From a checkpoint of a small transformer trained on Wikipedia.
Size: width 256, MLP 896 GELU, vocabulary 1728, 6.69M parameters.
Architecture: LayerNorm before each block, rotary positions, no biases in attention or MLP, untied embeddings, attention and MLP in parallel.
Training: a variant of Adam for these matrices, 114M tokens.
MLP neurons of a small language model. Each row is named by its layer, matrix (up: input weights) and neuron, and shows model dimensions 16-207. Each number is 128 + 32 x the weight over its row's rms, rounded and kept within 0 to 255. Numbers have three digits each.
After each neuron's rows, "fires on" lists the tokens most often at its 100 highest values on Wikipedia text that the model never trained on. A number after a token or word is its count.

L3.up246:149126098099133049163156084090138064044123141136132149090079099105068084168135150097079104193168188085139156206154137118169127131105164120112162153094130110167138065113147154155102085166069156110195120120055068123151124135165152113135156151119167130134098132099130197200086152128128088148174149164088125136171128162171133136112148092103150085168119170106087101124161141104088100136150144153107125090158118105085101087112092142104072112179128159166152089073163147182104136094180133141087130156120098111139093101124165120117098095125190149127107132133100090125106132119169148140
fires on: " f" 83, "5" 5, "3" 4, "4" 4

L3.up576:137129108174139062099119146108116169121109138122158156147121183085122148079144165086076118185136076139116102155138111145139192082133158189105151055085076120146097125084137135132115116181153159156113139116088143124140088097156111128097091209109109122227107168114141161128123174142136131109146140155158125068127117167176094145077187106187107103095168124151109136121118123092201144115141094118153107130097113151097084152173126083156104130137115218116113074118195120098099163099146085125107127103171154109155118143175111186156155193084162104133104090116103082108109106094142130132
fires on: "," 80, ")," 5, ":" 4

L3.up361:124151145074071155142145185103115162175083138142124091149164125078120122120148152143105121122137066164178102140115124153151076060214119115117141116118155127115158123086108166145133082149171145134114143100108161081168090087203073108091159132159189110131162146147153089180130093105132140178161102206158087068140134035080138152109152141183107136140169078073143126157133117203123110105200116171136113111085173136152143133149176114132149090147060177143173112048136141113123099096111134090104133124137101091135159161093105158150124122092088120140096117146117124105148181166174148119
fires on: " along" 21, "ing" 20, "up" 9, " as" 6

L3.up493:143141142130121115109162158089141083119175084166137069084111091094143081113104125095108146146119094131093135171127241144150089076194144104150169185085083167136087157122157076169102100144137140129058137137100091079090120141121118041120172208155200150099142190109138107151098110146121081141128121197156154145123141143138132141097138174080108173115139135192153121114141159187087091156136114117103100072088166177121138135172123117137091141142108168134093131133139099151096102078129090090085164148181126100126156154117155074182154129165095135184139079069067108134092116148130115165
fires on: "h" 23, " up" 20, "o" 16, " sm" 14, "m" 4

L3.up269:137123149147119161088137151137087134109099152099169170161110090137081126129141174120162086147138095117114061136142129124149092072133155151064179106087123055166074177160147162089096143188173105066116100147145071102107106136189088116091165136123188128158090082102154160140101107132095098145123113110208164070139097162157076099171146106051118161087110141138119172133104132124126182158155057166110098114129091183156108087085066093091125143133193172130123137068133105096085157063152108118179138063112181142141106098116125174164154151108096152150112150137137113163121074152117159164
fires on: " over" 35, " near" 19, "," 11, " and" 10, "ill" 7, " on" 6

L3.up433:132117104125110150138154119058147137126160119123114048128138133099061128136153184077067184136172100160067137125143174083158097092182138136150193141082147138157139172152190104054120128147137136145156165108052090118114042158069138109103217171183132083161111140096187155151108092115115137134085156173138172123046163113140149110081128115133127125139126139130073118123078155105104147137155138196122142138109152190086133083132135132072152105108117187122183133138172151168118157098154154079118158075155112080118148174138132161127134160207136125148050175137074103136062132118152170153
fires on: "o" 63, "e" 17, " and" 7

L3.up806:148144141172146136120147078090096131111177174143127167184120174100156153119148093134153101160149141162120152159092125139181128143059145161123193174147127097142091113124116079092108173132111123122130172153128131161124111114123091121133170200144142186111125161115194075173104121117145145129102117151146154099149102111153072125096050126126137177147106110199147135182067114126074139124142099124132111096169104113118092046107119084051115104120167101122107076116173169128089121116118084127106199108123169105068071097156127176150070139110098165137106173141080180156082147153097123120
fires on: "d" 23, "t" 14, "ow" 8, " •" 4, "erv" 4, "ad" 4

L3.up53:160121153106089160164125126123125155164145085139115091152101105102123175139123101148132134133125110120188128099160091089169154135156134078127147158135119103106124142104137077089129148146141164083115127130068181145136155119162132060054122112175138132078153134054139106159121134146126114088137118125145181092139136161173110111174135078113156200126111111153098095191075138126077090122158090184146089093170167010125049077170097106165131058192114109180127096126083184139141162130134124096097128157129195078122117162099145150162122110163137180145122129140085149160160106215131136127
fires on: "." 46, "," 17, " am" 8, " an" 5

L3.up413:155139116105168101197121032112147202121189103187139103127101127092113109132129118159036144081136137151222099147082094165171142087095127090165164102088132125153127138113141119103090153148121145092141110098087119165151124125152135148018092097150123127142127192130140164102159137134132075120118126112133096093152160172126147146166140149171104138106061071109109178096139156092141161102170130134124130111173164095128127085233108132103140082150076133143129149145104162129082109149131168101115108123114197124109141141190117128088145132103122144132136097126084145193142062120144141136
fires on: "ing" 20, "s" 16, "ers" 10, "te" 8, "on" 7, "ff" 5

L3.up475:167131130152148192131081102093119111093214149100141093162126157104101087149128135108126155140116113187173149139131114094131108081114137162182163065103136129118128163160155128113136133178145089106120101128090184121186134073127101148138133175105166054161100120129190104178112124163094127173085102113107155029190120098170079190084194116129110140133132072100100129194150189071146114120123187149142094138125139181167115098098112124130142113112151122122141164132186102136088139133094103107095114099104145105095151080191167179159155098090138117156065184121146156108060080105158128110
fires on: " sign" 15, " sc" 11, " Sc" 9, "d" 8, "ay" 7, "ar" 7

L3.up618:163125099119133131127121126102199150111115137135102111107152138129092108079077137144134157158155100103145117161137155178136161107174110161111156168104143143139057123176144057119141067165148166153154170110144137141098130159112130138121161134139141110184123188101130161121074150168098082067153100205111123099127128131189138049107138116136139124133102121146073148113125081128137147171141031130114099110097085180138183087114097095113125072167097145122140106094127168161089137101096181090131194097169108150151105150123121177111159135124107109083074176201116106141084151092133132127
fires on: "," 21, "un" 15, "2" 9, "ew" 6, "u" 5, " w" 5

L3.up257:128163131085097080142100176109104061150121148112118178129122123114089113130137097137087123144117088115167126128155160145153128089167155135112140063110102100117117060128085183088148147102110120105126123140103137116144083137156183140074160159137109086107116091149144125160133102201169154109155175149145157090154172096149150173168197157166137134068148113082123161130169133106172136099141107184063124125103105115059150081139115151150098127141148128161170133111174129151087187142096117093056091103194179145104120159145080128119096144125151110131119211147154092128126180109124181192
fires on: "s" 60, "es" 7, "ts" 6, "ures" 5, "itions" 5, " sc" 4

L3.up721:112180140160148126166147129111135150169119120062105055115066119094130123113187100089148099092134155148157131089123121134163206138106118124189135104162183125107126122149153140139077132120134128126184088144087153076159099104171138122078129191134123068143146144132178122149137107088138140114071112177111111089104098129169081065109125126180144121106125063177104108161165168080134116095195144141087091084113102091131123098191087157062117121136144108101145155136150139112110142129166122081067122165130137051161110153124130113218087148146119117143112117128092078197101115104110165108
fires on: "ist" 56, "ord" 9, " dist" 7, " compet" 6, " ent" 5, "et" 4

L3.up825:085184106108184095144210108130106122067153107110099131122136137109122058120137173137142164149177177105113103157160161143146173123140118134107156136040089105217097113051142127117124102114161181126179128114066085089142131160172162082150134138139109125134113131069172153149178125154155090122168181168142151147109153167126224097152105123128179116115068125148117096150158138112135086147124097172128104108160120170080077133187153082137148104180119100140113058142156066168114148077121119049142116158117139140071131173147130155104106129188131131107121143162098092176108137155156129112
fires on: "ou" 19, " Is" 18, " Be" 15, " A" 14, " E" 11, " we" 7

L3.up786:136149131117115126081165133117105169145117170092180116102147165133115124121128121127104110157118149160146103119088148142116126081147119141160145040110101059145120132092073146119120094143085131146096107189101180120153166177164146075155120183112107154129130145151103103089154120158109125111160129189166132060178097131114122153087147146191187160100167123085146135129128140118081163128168122135112120166129130136165144132180106144133100107080137199185042108147174081126100196128127088105098180158157099106101099121122100113137184113082178140134062135100106183114094159130139116187
fires on: " to" 58, " of" 18, " from" 15, " through" 6

L3.up886:138132137091156105091143139078185173091127085142154138117154103078184102134122127035136168153139145123145136156139086133157131108188141116168139140160152101127121118160170089122120151113155168108141110114075081119146125143121118111162174087149139067156127097120110080116102077160125164164099209124168166114051190197192189088123108137095099216074161106158149096097093184110119114080156147167148162154076108125091125145142106122112117085119150093159120110132145093120109091139114107073134135067156159072090163155093090179155184142176101122109146142022109119146077168165149112101
fires on: " and" 28, " –" 23, " the" 16, " e" 6, "u" 5

L3.up151:138129116182150112178115079083151127172071146127166105114099128108135148123121132073114083178109143110122093121108165096181128100134142167136172124150128133080129142146118159053109120175104135134168112160125112120152176156160078184110165208161102122159121159144232193158080108165128103134088132093106145044092143108155130173147138202103097145140138104179158096183109128056132113171145071151144084067126148147143113103102170113149174082118125135141160130122167152121086142093186107111069156101134181114088101102112120068141175197085055104157075125090078108091087043114120163139
fires on: " |" 60, ";" 29, "ill" 7

L3.up198:162146142168091139143123100140101151108153096116171132158067139113124094113139134099043130088124166171090099150158139047181145095185132161061141088158109111092150129102151195129093118148131139129105124106117155120097094170133140094127187157104145099163134122054141140136080112200160143115137132154127171044137138177120134147111147170153088126083139121193142135086100118105152120130194157193072078125088133115085127058185056106084185101164133138092137069173157101144153185071147184102107139145129162123137146164088157150121099094181156182094077141165107109128085101100144142186
fires on: " b" 89, " rec" 4

L3.up103:168099104168141093036148173101155128096165148074157075149176099099152117187099133119164126140123137180103090140154148136165153112162141133078144116164147017102154137160125056119122150131103112050088139143118081131102111168153094099106155143140194101175102136116148079111104168138115086094148092114123148074143145193125132061126119177150085190097112094153131197171100147165073148176163124156098080090185113156121124086092058126111089092169175145119176134118103117196107119126162142124139183161170112128146155142086133112117186198143098122128152159138139173113095114122152127164
fires on: "," 79, " and" 19

L3.up766:109105149130098086142130171142077120098140173134114155157094103096064150110164089135119106184068143132108126147119151159114108104101151202081133077092170079110079168108121111165063118138163100169105130092083169074114084102103147151116159189145179088136073075110135134119139158160133133124176133161082180067194141149139093177206201151130113181109102115140137081135164156162102143099113099144126108100114099120096080127138132089141098102108152131168157072056161089149136161057147119149092128127112075140119120140149178144157084061136178146089069182101166109090091097114166150076
fires on: " Sc" 30, " sc" 28, "c" 15, " rec" 8, "18" 5, " C" 5

L3.up736:135134160111094060134108089096125132116166137136149090103106111147061094101128163132134159175137168150141077180156098123139144026152081192137144054131096116144156095095075139085094067093127187152098140137130124068134165129122123115070118138122142095114093143091166132163092076182143137168100175123180159116072149166150133167178156143146122133109108122144095135108142132145164120151127153167129091148152104145129135104109103108075161101105140207177105075171155100158114186125128138043157108114148193133069113166106170150097098154141163147119098122100148110166069125179157097123
fires on: " a" 48, " on" 46

L3.up152:161118164128137132141206107132122164127050106124154114136141103116084099149100127064143168162162110136128126129113195111137188162092137121149181120103124117081121124147142118147122138147112131149164089112119089133128140158108139096070154129132113086120125127076138168168133040145152142153112128099110168141152198137199178140137134107116086165170124117111079172121161150188134065084073115105170132146105181141087086075111121071091140116181101134131182116176064106122127130162101157145120103181159143058113114138147138161117084162206095217098142098111104105202107118146143159147
fires on: "." 50, "==" 18, " as" 15, "e" 11

L3.up80:136095141127126186072162104120098129103098170128133150089149192136163144084103119070085097145156131189172134116099111116177161088113109181083138121095173106099130167142114108089084120149159120135189139081126111128131130160111122087122167123135133089165085174077183192134123065125142124097122111116164134088090135178120130150033214122140113156193138089170166129140160178149161139102088121123116108119121107157114088124119162088152171084060138166144141148140115101080130102126144181109083188172141190102102115120162121145117119169153130150110174077109068089132134099247111121138
fires on: "j" 50, " j" 20, " J" 17, "f" 5

L3.up785:162128144155099198138110160147122133147112076172063097143130121105022118099127107104079118085143106129168150128160120120171109091098152180143139120072120121080139061085095186143134144105113142112121048115092106139117151113183157145066117157124131072119118083114099126180101135115111083142152140101116164101174198118158119165167173144138050152127083151105139158076149191207127162093113101164067113116158155151116084065176167159094126142133131114139145131144067130130130175113071160121110098195106149110119164139110134170094135147123141131108131136133125139149111174134164120132
fires on: " sh" 19, " Sc" 15, " sc" 11, " as" 11, "es" 6, "ud" 6

L3.up28:064156099105177099132145127110195121076113126091062105087090119082142124153118137112126055069161166166121093210146149086123118133114103145165133107103148114128100120115126144132135162151100132079184155136080124140159096121128037154145140096108135130148121110133205110143148109153138128110079150137117137076185129116114121099111127131156115124124137088117161109164114118160148140131156149180149151124103191102108117121137175105096156104122128179112145154079119150138027140095122139094057193194150159088152117161175078088136070215135186088136104125124094112092115133112140160141
fires on: "w" 33, " Cl" 11, "l" 8, "-" 8, "sh" 7, "f" 6

L3.up507:110113046105098096135132145119145147128139178103180173144142136125100103161166118065135118138172151133097085112187131124144166115229175132176193132123146176110142141126126104081147144132176118142137120121072078100105141121106103074136129086149188128163073150105132170117118109125164099118087119188163126116073099139162152114088101118178107120143116147100085087143146145131099140095137097119202105101074119110148148121101108108075088164112082127151088157108113097115060113092161132107105171176131123050143169167195141162163139133083095106110087059077147126155123174118140171102
fires on: " and" 23, "at" 20, " It" 16, "t" 9, " South" 6, " Ind" 6

L3.up837:156104179113166112149170066105088125126144145150178094127131151103150148123165150144105148141106156150119104162122114130193120121178165168114127171088117091109106119090126119094109129152143086120133131142099144102155153115179107168087152133071123178188102155117168171123152141164168046139172095100210125131154151205083144122145135116085102193120078120145166071083166113109151174124143066169159093093087090096103113155145126108123119112136140123137107064123120123105164124136148063181166157070135109124084148141149156138138128136132126111096081118092067101172075101129149150091
fires on: "ain" 31, "one" 22, "ver" 10, "v" 7, "ill" 4

L3.up359:126127191142083135079209145132159188121160135126162119160107130083110067088128174145115152096130113124143110111085119154179110051171100203156163102087127078109136136121130150090141055141152126141131107110092128073132168118134110103044101129088192118127157149110121118116140096114118085113154152126131109081111128111130064142151136132140120164129123100147144131091149131157135171063084131161124145165122121126133143100085073102151115036121136157139107078121186095124135143071096148089119132088175164150158194217081118164089151153187180173118140138110172136118099060138137122137
fires on: " with" 20, " by" 20, " as" 14, " on" 13, " against" 9, " along" 7

L3.up851:182148164204155079118152102105114154155085166119166077157129119116105177094116119113136105162079168098121129171118122111181139117117141168158145150107090077150153142136065156075148094136100145144150166107104137125188167181152109147132099178112117103156087168116161163126069164139134134092098193110121157070102106106168092200098111189149146146158125120098187100149121127078183110087100142101083058101170056114140086132100090120158139108146173140163129167155155109148120175149151057091094092095141168109144126120135138127103128146163127149123125111073081120102122099127091098102
fires on: " |" 95, ";" 5

L3.up416:114138086138120087124111194137140060154111130128156118184170123124128144139156140125164121087142091095128154153061106112121122131188104149140158115101154085133171172068050149043086162131073133105096135101142154145137175070104112164070117170137124121188074122125136139114151147137122156057141101095160082087099116132160126146113164195186059092121109147107135192155131157154101199156144086181148125155126113146148131121159121152122104107180153162139137153122183118167104140061165150137099114143158154091179080102095158156130151177122145084131067165149078172122137111134159138159
fires on: "s" 23, "les" 12, "als" 10, "ics" 8, "al" 6, " in" 4

L3.up468:173087134135111153155158130132147128101132093070165087145087140110144088086140174164090202157172075097083139165134109099164113143149114113149154121126159073151163172075113099111147089159096148081135082128142133128073102085132134118068069118122145177094132093126122086122103143125134093118077124122105181113150166086157155082156114119146111075127094139163131204146128166130131168132138123144086125102155068152122133126153130118092103104158172122159158068089137134158097155186175125089122162157185153109194143111221155142089117143131122097134112119075064070178094155104143111186
fires on: ")\n" 48, " |\n" 22, "\n" 21, "\n\n" 4

L3.up470:124157147120171130051075142106197130148188153119186169104104126093110106155149173099110101126148152150211061122152126151151146100161145133149187120152142126143078139099122113094074191124094170124100172098097142128129151140192167149131167156120124132161170130112172112176101094114137117138101131160156177087146148108153162134106112169143095161029135098114114074179156166121149133119107146137087139101051152137091151081116118065095151071169104159150112117117145138151078139129163133126069146121162153091105129170114105103103087123133130080123120133144094040077089112116156139154
fires on: " Cl" 48, " cl" 27, "l" 12, "cl" 10

L3.up244:117106112146094113076118140068144167124075155092208113139155071118175135126053163099128084163160112190162108170122197107176115111117109104112173092153126110074100116093101107103132151083183143091155111110094112108119088138133114124118146121079091110158084149107196111096059128164140138091151195149203171099083101155132118115143143139152156167000108105092095087179116103126133098095139145145171118082094162126143200178073144115114059122134083140111159129107154075127103071118129143084160109103164114074133172153121146124138118174125127051115140142091127117150134136172152130124
fires on: " Ind" 29, " and" 18, "nd" 12, "," 12, "pp" 9, " Austral" 7

L3.up288:088103143106092119137155093135079119102134137140158132172140131130077134089153155069087120131172102128142108138104197071163148081169139115075214092125150143136073134121175153139104133182126131117098120119129149152112136116130154152149218185115177066148107133044168176157062139108151117117160118149128147057106155134164143106143192147178090176136124148140145125137136180123112140165131144159141084125146106098112102083111150076106118086204134175166136110153136081153077167062141130138105148096177138127102108116145120088114100120135118157101067146128122099165074127099124163164
fires on: " b" 84, "ens" 6

L3.up706:117093124129112093132131115053156131085155094121161110148161091091136066123160093138045081197177115136080160133126156149136189081104162135099159118129067122119098175151094141168145108138146145176158129098093077111149129109081148110105156127104110134147152112104144092109133107138180085144123168134170173149159125191220169147068112153127050165087161097127123116106147124110102124126078186155183154136119177159074141128174137089076107138133095132126124093117178133096061171149170060082155092146149168106149157170131117143131104157136110160082076120133146151133103177086138114137
fires on: " as" 55, ")," 26, "ri" 7, "," 6, " (" 4

L3.up31:157140137096152083115137110128139087130154133159084098140112077135078092119204102149141143142104096129158094144090109195181133096141142147222157141039070166188106155053107107109112131070171082072191122096161151071092115097129122159085137150111149084144116098133135156136132153158151137093144089098116124074078137093137129137160153171089151146130076137081106176068169177102096139141153096173165090194182131118122084166147124137126127120136123129198139099104157107129124143088142157086168149065122086146145075057130147161162091071123117159101118117118108115155112081148107193134
fires on: "ers" 52, "s" 20, "als" 4, "es" 4

L3.up59:142141165147158093214110122074118135162190130114125132197104081093123154165134085114111123161151167123188106159090117119166111084139174084166165084066126116205093049123154151129122119168135134150168135097106179096118149162118095117100115147110078097118070100068148148146100121141111135086140194100116116121074161183168133143158131057144133123133107123148095093158208166090101120114148132133097082126152119141150113123170154145127097144139102195141102142136061125140137151127077145096111091149146103129122151152132148145078128114141189179155147137120091098188116116150155157084
fires on: "ent" 22, "s" 21, "ill" 10, "im" 8, "ing" 6, "ess" 4

L3.up429:170100178144114072168166138086152132106110138078106113134100216122155153108154114136129167139152069165082114113070148153139132099161192144125153112101079093152113158099127130154117121132148176082153147094130112110144117136173113184112106139137138103172158138088114026165071139164125157080127156186122158083101160111164138118143103139094123139137170105122151058183117106114137121151126094133114104066157130119128170145117114134129129100116164132147160096085085146209147145132158099105141182175145086130153077151169195129170121203130154141108084184142133121098102101074134138098
fires on: " where" 40, " that" 11, " which" 10, " when" 9, " inter" 8

L3.up35:126100141142086050132112092139071150136153115077092160139090172096080107087141159079063123141171120145121061111167158150144158119118167103135175143103135157132133162144118128103092140153144136160122087156108165082138098099103093204155119145144112079154084179148136116133157186156154104157127166169104128084175112146125161192114139122178168053112167137089130116144128193127139193149198171128104064181153110066094114093174142164106117125102124128057139138045169078114073151048148109109069115158138139080125133128156129122182108119105110131121098095116137134171101097074168119128
fires on: "et" 40, " suc" 12, "and" 8, "at" 6, "ist" 5, " For" 4

L3.up52:142137130111135119150154159112126111105166145121152132095149170129165109128135116105087082151165214144130096172097096114173125121132193137136148193114090174167107155062159115115072137165191125126119155102105112094146123101095109086148117165129161126202136163116141136118070118097116097139172094162052097092185157082190132127096123138139151141101118142131101054160100143127147111104153100133148092110154148100180098125111068110150129074134186241089112109155101120114164143137111167117131157100159140113138093084166101142138197103163113144078110126081051114148091085118150155107
fires on: "ic" 35, "in" 15, "se" 13, "i" 9, "ent" 7

L3.up205:105084102151162140186080047148107102107129119094123068125143110119087127118178130077103139093145159195123072163128106137143088079143121157149122149126114133130093105161136096131132122206130162171183104120099108105145117124157180149103110154124128149130140163135178163134105146129178122094127153132115126054130139207140101093126126090151150124130121154106198128129113123095091180189144112173170077098082169086135148102141096096164128121198076130103119127059200131147081207099134127143126222131108123157182074126159182145180125136135169138120057088081109155139083035131170143154
fires on: "v" 22, " serv" 22, "un" 15, "ent" 13, "aced" 6, "ar" 4

L3.up84:067135133151174133192115150105137094086050140103144114121121115104122169103161092116067123158130195122101104133124195102186134094121090115168179121158122115159095131102189143146124127170132153115161137083122143125171099118119132184101169119155146117153142146097176105133112143114108130098113163113137193080067187154165086190109191220073150178117113150213157114134125126102112118145152098135170164135074104107124123126199126070115133118182118149183146117137120079133082159109107095139074161112164149078106127192116118140140113148143105154102128104105092093067107077128125178099
fires on: "l" 18, "m" 14, " r" 13, "r" 7, " |" 7, " rem" 6

L3.up337:126097086147129149127124171091140108127092125120138107116117145109135113196110120088141109170125118147123096098195150134169211121148124146073164129155101169063133170071104113136126095155070133131127124113071152134104159207143133150089136083130205094091096152089175118160115104154169081136089149110145159156125143109187132094076176092084107135110114088182088154119095190195115090141092172121156094119108100144102053124089108154129094116177126112137138137164067168164139144168159143109089113200137142098102084145150158150128120119210124147127093094082066141106157092158111156145
fires on: "." 46, "," 20, "ot" 16, "ort" 15

L3.up734:137177089173104130149161110067155162098102153137213136142161159092165102140145121101086088157186113122109138135145166090182127150086185154159157182088129146094113143113138128093153095181096101136193142107088121133148105139101125109128159149123165137111155180111139126154112136154127098130082156138167107110088138074173065096086092160151171146101169126175139125155142104077088128076143129132135103095087224085119106125106162115107156081159127196156092186139151147111098189139163101080134167137162152136133141103135147135066135102053133108150157143168123099125065106172111154148
fires on: "ad" 39, "ud" 18, " stud" 10, "ep" 9, "d" 6, "el" 4

L3.up724:143130103141087150129131068104155158095119074086146127131102124098125174113143157135128110121177179142165086137129105141176122103189176086122128121115127100170121179114112050125133109149114142066161178156098132153165126154105102141043114154142144116100111095089179097166106148145121136087096154156150105106107169101119111117088177119153124115122131090097151095145153187148109143092166146172186133112106148169143142094122051086129142083162148141122146116170102121129128166119112106105111124138087143118168255168121159116157072133161094117151129094125099130158097148166107160124
fires on: "ing" 19, ";" 18, ":" 9, " (" 9, "ot" 8, "ating" 5

L3.up456:163111145095147115114135061091138077096132173134132170108191108125148053154076128100120117127098192158117148120150102172148121119088111143124126083118107064120117156144136145155129153202153113152153123076079152114163099118095142142147174147129145111116117107078162162185110083164103086177153138132160120122119162147120150163153105122145136151116123094078136144152136161144093111082106177177102178216114130096096089130101180077106091172161126132135117075092182125186098111130155123150075161117141169109134080144144090127076057137053153123152122125161123134106092196140102128166
fires on: "201" 25, "202" 20, " t" 6, "K" 5, "5" 4, " f" 4

L3.up704:172079153133156109127077100113195118141133095137098049137191173112117147175142130102098156125084175109182133144094091088172164147140111143146158150107154134188207193106093104176119140156135132097156072100076101120151103093169116059148105240096116139151143141088160171125098153088132130103125124129152135127203096159112172163118101140142125140174062151119093104197129155124141154087165152121114099131149163133121123138154137171116118130152144175075078111117131093168106130188138147105093173121132171105123129108158151126101105113136153134142137068120096100163138207162145097144
fires on: "5" 16, "ience" 11, "ly" 11, "ty" 9, "ity" 6, " of" 6

L3.up866:182082157179193125205120097078069134134160151121158113155113132124156159138122152092083146170226118134087136159066086120111100128112157098112150134097095092140127121136142151089091116142114132114145132143142094119114121134125122169102130181136135134122152137113139178118051108138169126183155100119156120093168126140122122076123089113130112164139081083151070151172137157122096125152125121146189101091132147154151080155141149121143136150134126173129104129134085111095145117132099081137130148110105098092174123110151144136170152098189160186166057133176101113113110084106169089107
fires on: "ain" 23, "am" 15, "ill" 8, "om" 8, "own" 8, "ight" 7

L3.up3:173070117134183111114184127109129091105124138058219084114067147102113063104142139127063155154137154129142108112126149142145187129163153118091151134146109059127133130112163119086089095138132153096097088133132149161108146131144178083097136119062152124105154065088163127153123138118138103147083117165038174103126180157159113155120147103152106150159159076125144156134160179108119127099103151137136106131130110101050155094169127166095130084132127094137168076087128133117137143179128112100109143124189141175082158146157183105081142141097124152125100113110135125208091156141091107164
fires on: " K" 35, "\n" 32, ")\n" 15, "a" 6, "h" 4

L3.up33:139120212117120053146113140099145146057140111056137156178105175122148117104178124154103147185141142150138130138139123130152148088166129199090114069126103093136091132080184128121142152163159186146149130103127196108105090117196122171110123171129145105176143158099152153197116113123137108150100173141102118126134125134108114182099122063107129098086161035134111105152170096095167098114137140157089084112132148161095216146145139148098152146118130115150130106113085102140102128092154127104126124117115154112145133178184096141112083175131115133129070110166074085089123113124149166129
fires on: "," 29, " that" 25, " which" 9, "aid" 9, " where" 9, " when" 8

L3.up216:137080141207147142075096192062129172126110170131154160073176095109153086083094165142076121153134127175142104092143152167145166144126149166054168179099117142105061177109098107092098138179155186134125184132084137164088141136127164151141106121097114184115068127121152123148108067168145133116160141193131106136123167170148153114124143137156118145135151123136122167110137150159070096089146096138183090159107048166085097145207173082149129162139070153151134093131192127111066131156122097167127113161123091098127151123146145136140112118121125126123106146148119124143144146100102173100
fires on: "," 24, ")" 16, ")," 7, " as" 5

L3.up783:171078086138099110160198097083112177140106139117164125111117117127114070135113158119108135145085194137106087126087128143114149133101155169111188121125129130138156161131120131100066115152148183143149174097165100083131160147056086155130135133105183126129147124066114129104088118083169139036160163124053109109155172114141154146145121112188074127074125160153135111108091116154092111134138113148116122088151133114110135144127071053057149120118146151188135124144156119162130136162145180098107123115128102147126096120137162155133081122142156172048130162117113168164130143169135133096
fires on: "ec" 24, "es" 13, " res" 13, " Res" 13, "ic" 9, "i" 7

L3.up711:152140120138127186126151146100155145129118126135186076081127105132092075094122133122146129098136161141158087123155133079136146119152150114143185156078113103095180132133177146100116169239125154154171122119188142107120128098115139132116189133113167126143134191098158141111098143148138116084156171163123108120098153130219120068148181112133118145157102106181131134071075138109108125066109063148169145120107218116131112063157141097126081134120091132109084119123094122122112119131111191151125156126088098125108148141145188178158164114163109170107124132121134159174074104146137167090
fires on: " by" 15, "°" 13, "oc" 11, "om" 8, " (" 8, "ron" 7

L3.up861:067093111124157146146194094112184128117112167087127117105160113137112138142171145131099130132169139128159129124122171117159149118153096128147174120061105127172148101158112105105090124125100112209111124133117105146106125130183136060126143128103167125084147128073161155149116105179143099113115130137135120096133183161197175079134110101079163193144109142145100118135174162090087065101154179151141089133149129126128119061150166140117082085172096104197119105151095127203116101106143107124133130112185156096085162116172131126150104135146145175108101140135189112162109122118104133213
fires on: "'" 19, "." 17, "ed" 12, "e" 10, "'," 9, ":" 7

L3.up228:151104084144167141084099156112110135150047176068144106141146127117122140146139180127106083094168057151160095121137165108123145134174108102128144142103113076094087132110113172144171114137105123121080103196131101103172178114174059105169168131107149158141126162152146119107136100098143110047146081142181152067128111202150135103082126160152128123082112140126171151107114154141118098180140098174129097126129121143133127126157083119140076114124162186143100182074181113115065199138069140142155156116146094069095157140116104088115150122139118148099099146119175159125072137113188138132
fires on: " and" 24, " through" 19, " of" 15, " or" 13, " from" 8, " by" 7

L3.up869:141151098119145119107088096133117095103086084057164100141111160085076111116168123139119075148093032103156112125109104122173148125154155176123126069074095082190130153138127105091111139178158144094101162172088147149127140124189078112111097217132124147099154131118110130134154198112117145086125079115131156105152124164191145178140138097169118090114118130086090114166176111143170174113115069151123105098052157127105179082155134098134119148175135165154121121113117088164132184146120130115139179144132145086132150111159179155118124186081105126117144139045150155087135115117167198076
fires on: " qu" 28, " or" 21, " fl" 11, " v" 9, " N" 5

L3.up388:190123078099142172173083106134158114135078057056168081115080170092092090102102117120086113142147183125137083100130151094182132124126194123081139082080114167154113122140180069144130150190135096123221149138123122106161100120148098104157154146124138103145162131114190159131155167137141159104141068122134133093136138147167122091141181121168151134100110096119118094140103193130092165126133154111196114118101120102141107067199134101122096118127126102123145104122090092138127114147113166131171131154157144105118145156220118095130076161139152185121115087124087119144134114122139167058
fires on: " =\n\n" 15, " (" 15, "ess" 11, ":" 8, "°" 6

L3.up272:116145197103131083137122085119151186162153144104075106165088136127111080147106097112087122106149179136078121172208099119157126074151145121136164087051125107120146150059091130134102201142168135146170170138136088144131133129155133046095122125120088106149095144123153099143149170179125128114121146160076158120143113175185167181137141156101149175146109082145184106118108132075154145144130110127097104069155176127115090144128075169115076155176070116119164109115153097133134130065142125132132128115128163116127160155120146148115109133115138129094162158091130130130117068120134139136
fires on: "ing" 59, "at" 9, "el" 5, "re" 4, "aid" 4, "ab" 4

L3.up75:147123142134083107097115132069117096127118172122164116105073157136157121080110177113154089165194108138173117121038142171150119076134131159098150132090106112095088142130133120100149141156120159120114089150108110042186120134156119156079099140119125096148107188128082153138162057097169132096155086123151115049153158191185142068140173130108066125071136178129088139110130132083133145134140049118103088112091116164090154142149144101101154112188182097121152091104209100125087168150134119146140127111154133150125088119180136127113156166170176151086114098217116129117089101164127098178
fires on: "," 36, " –" 28, "icip" 9, " of" 6, "2" 6, "u" 5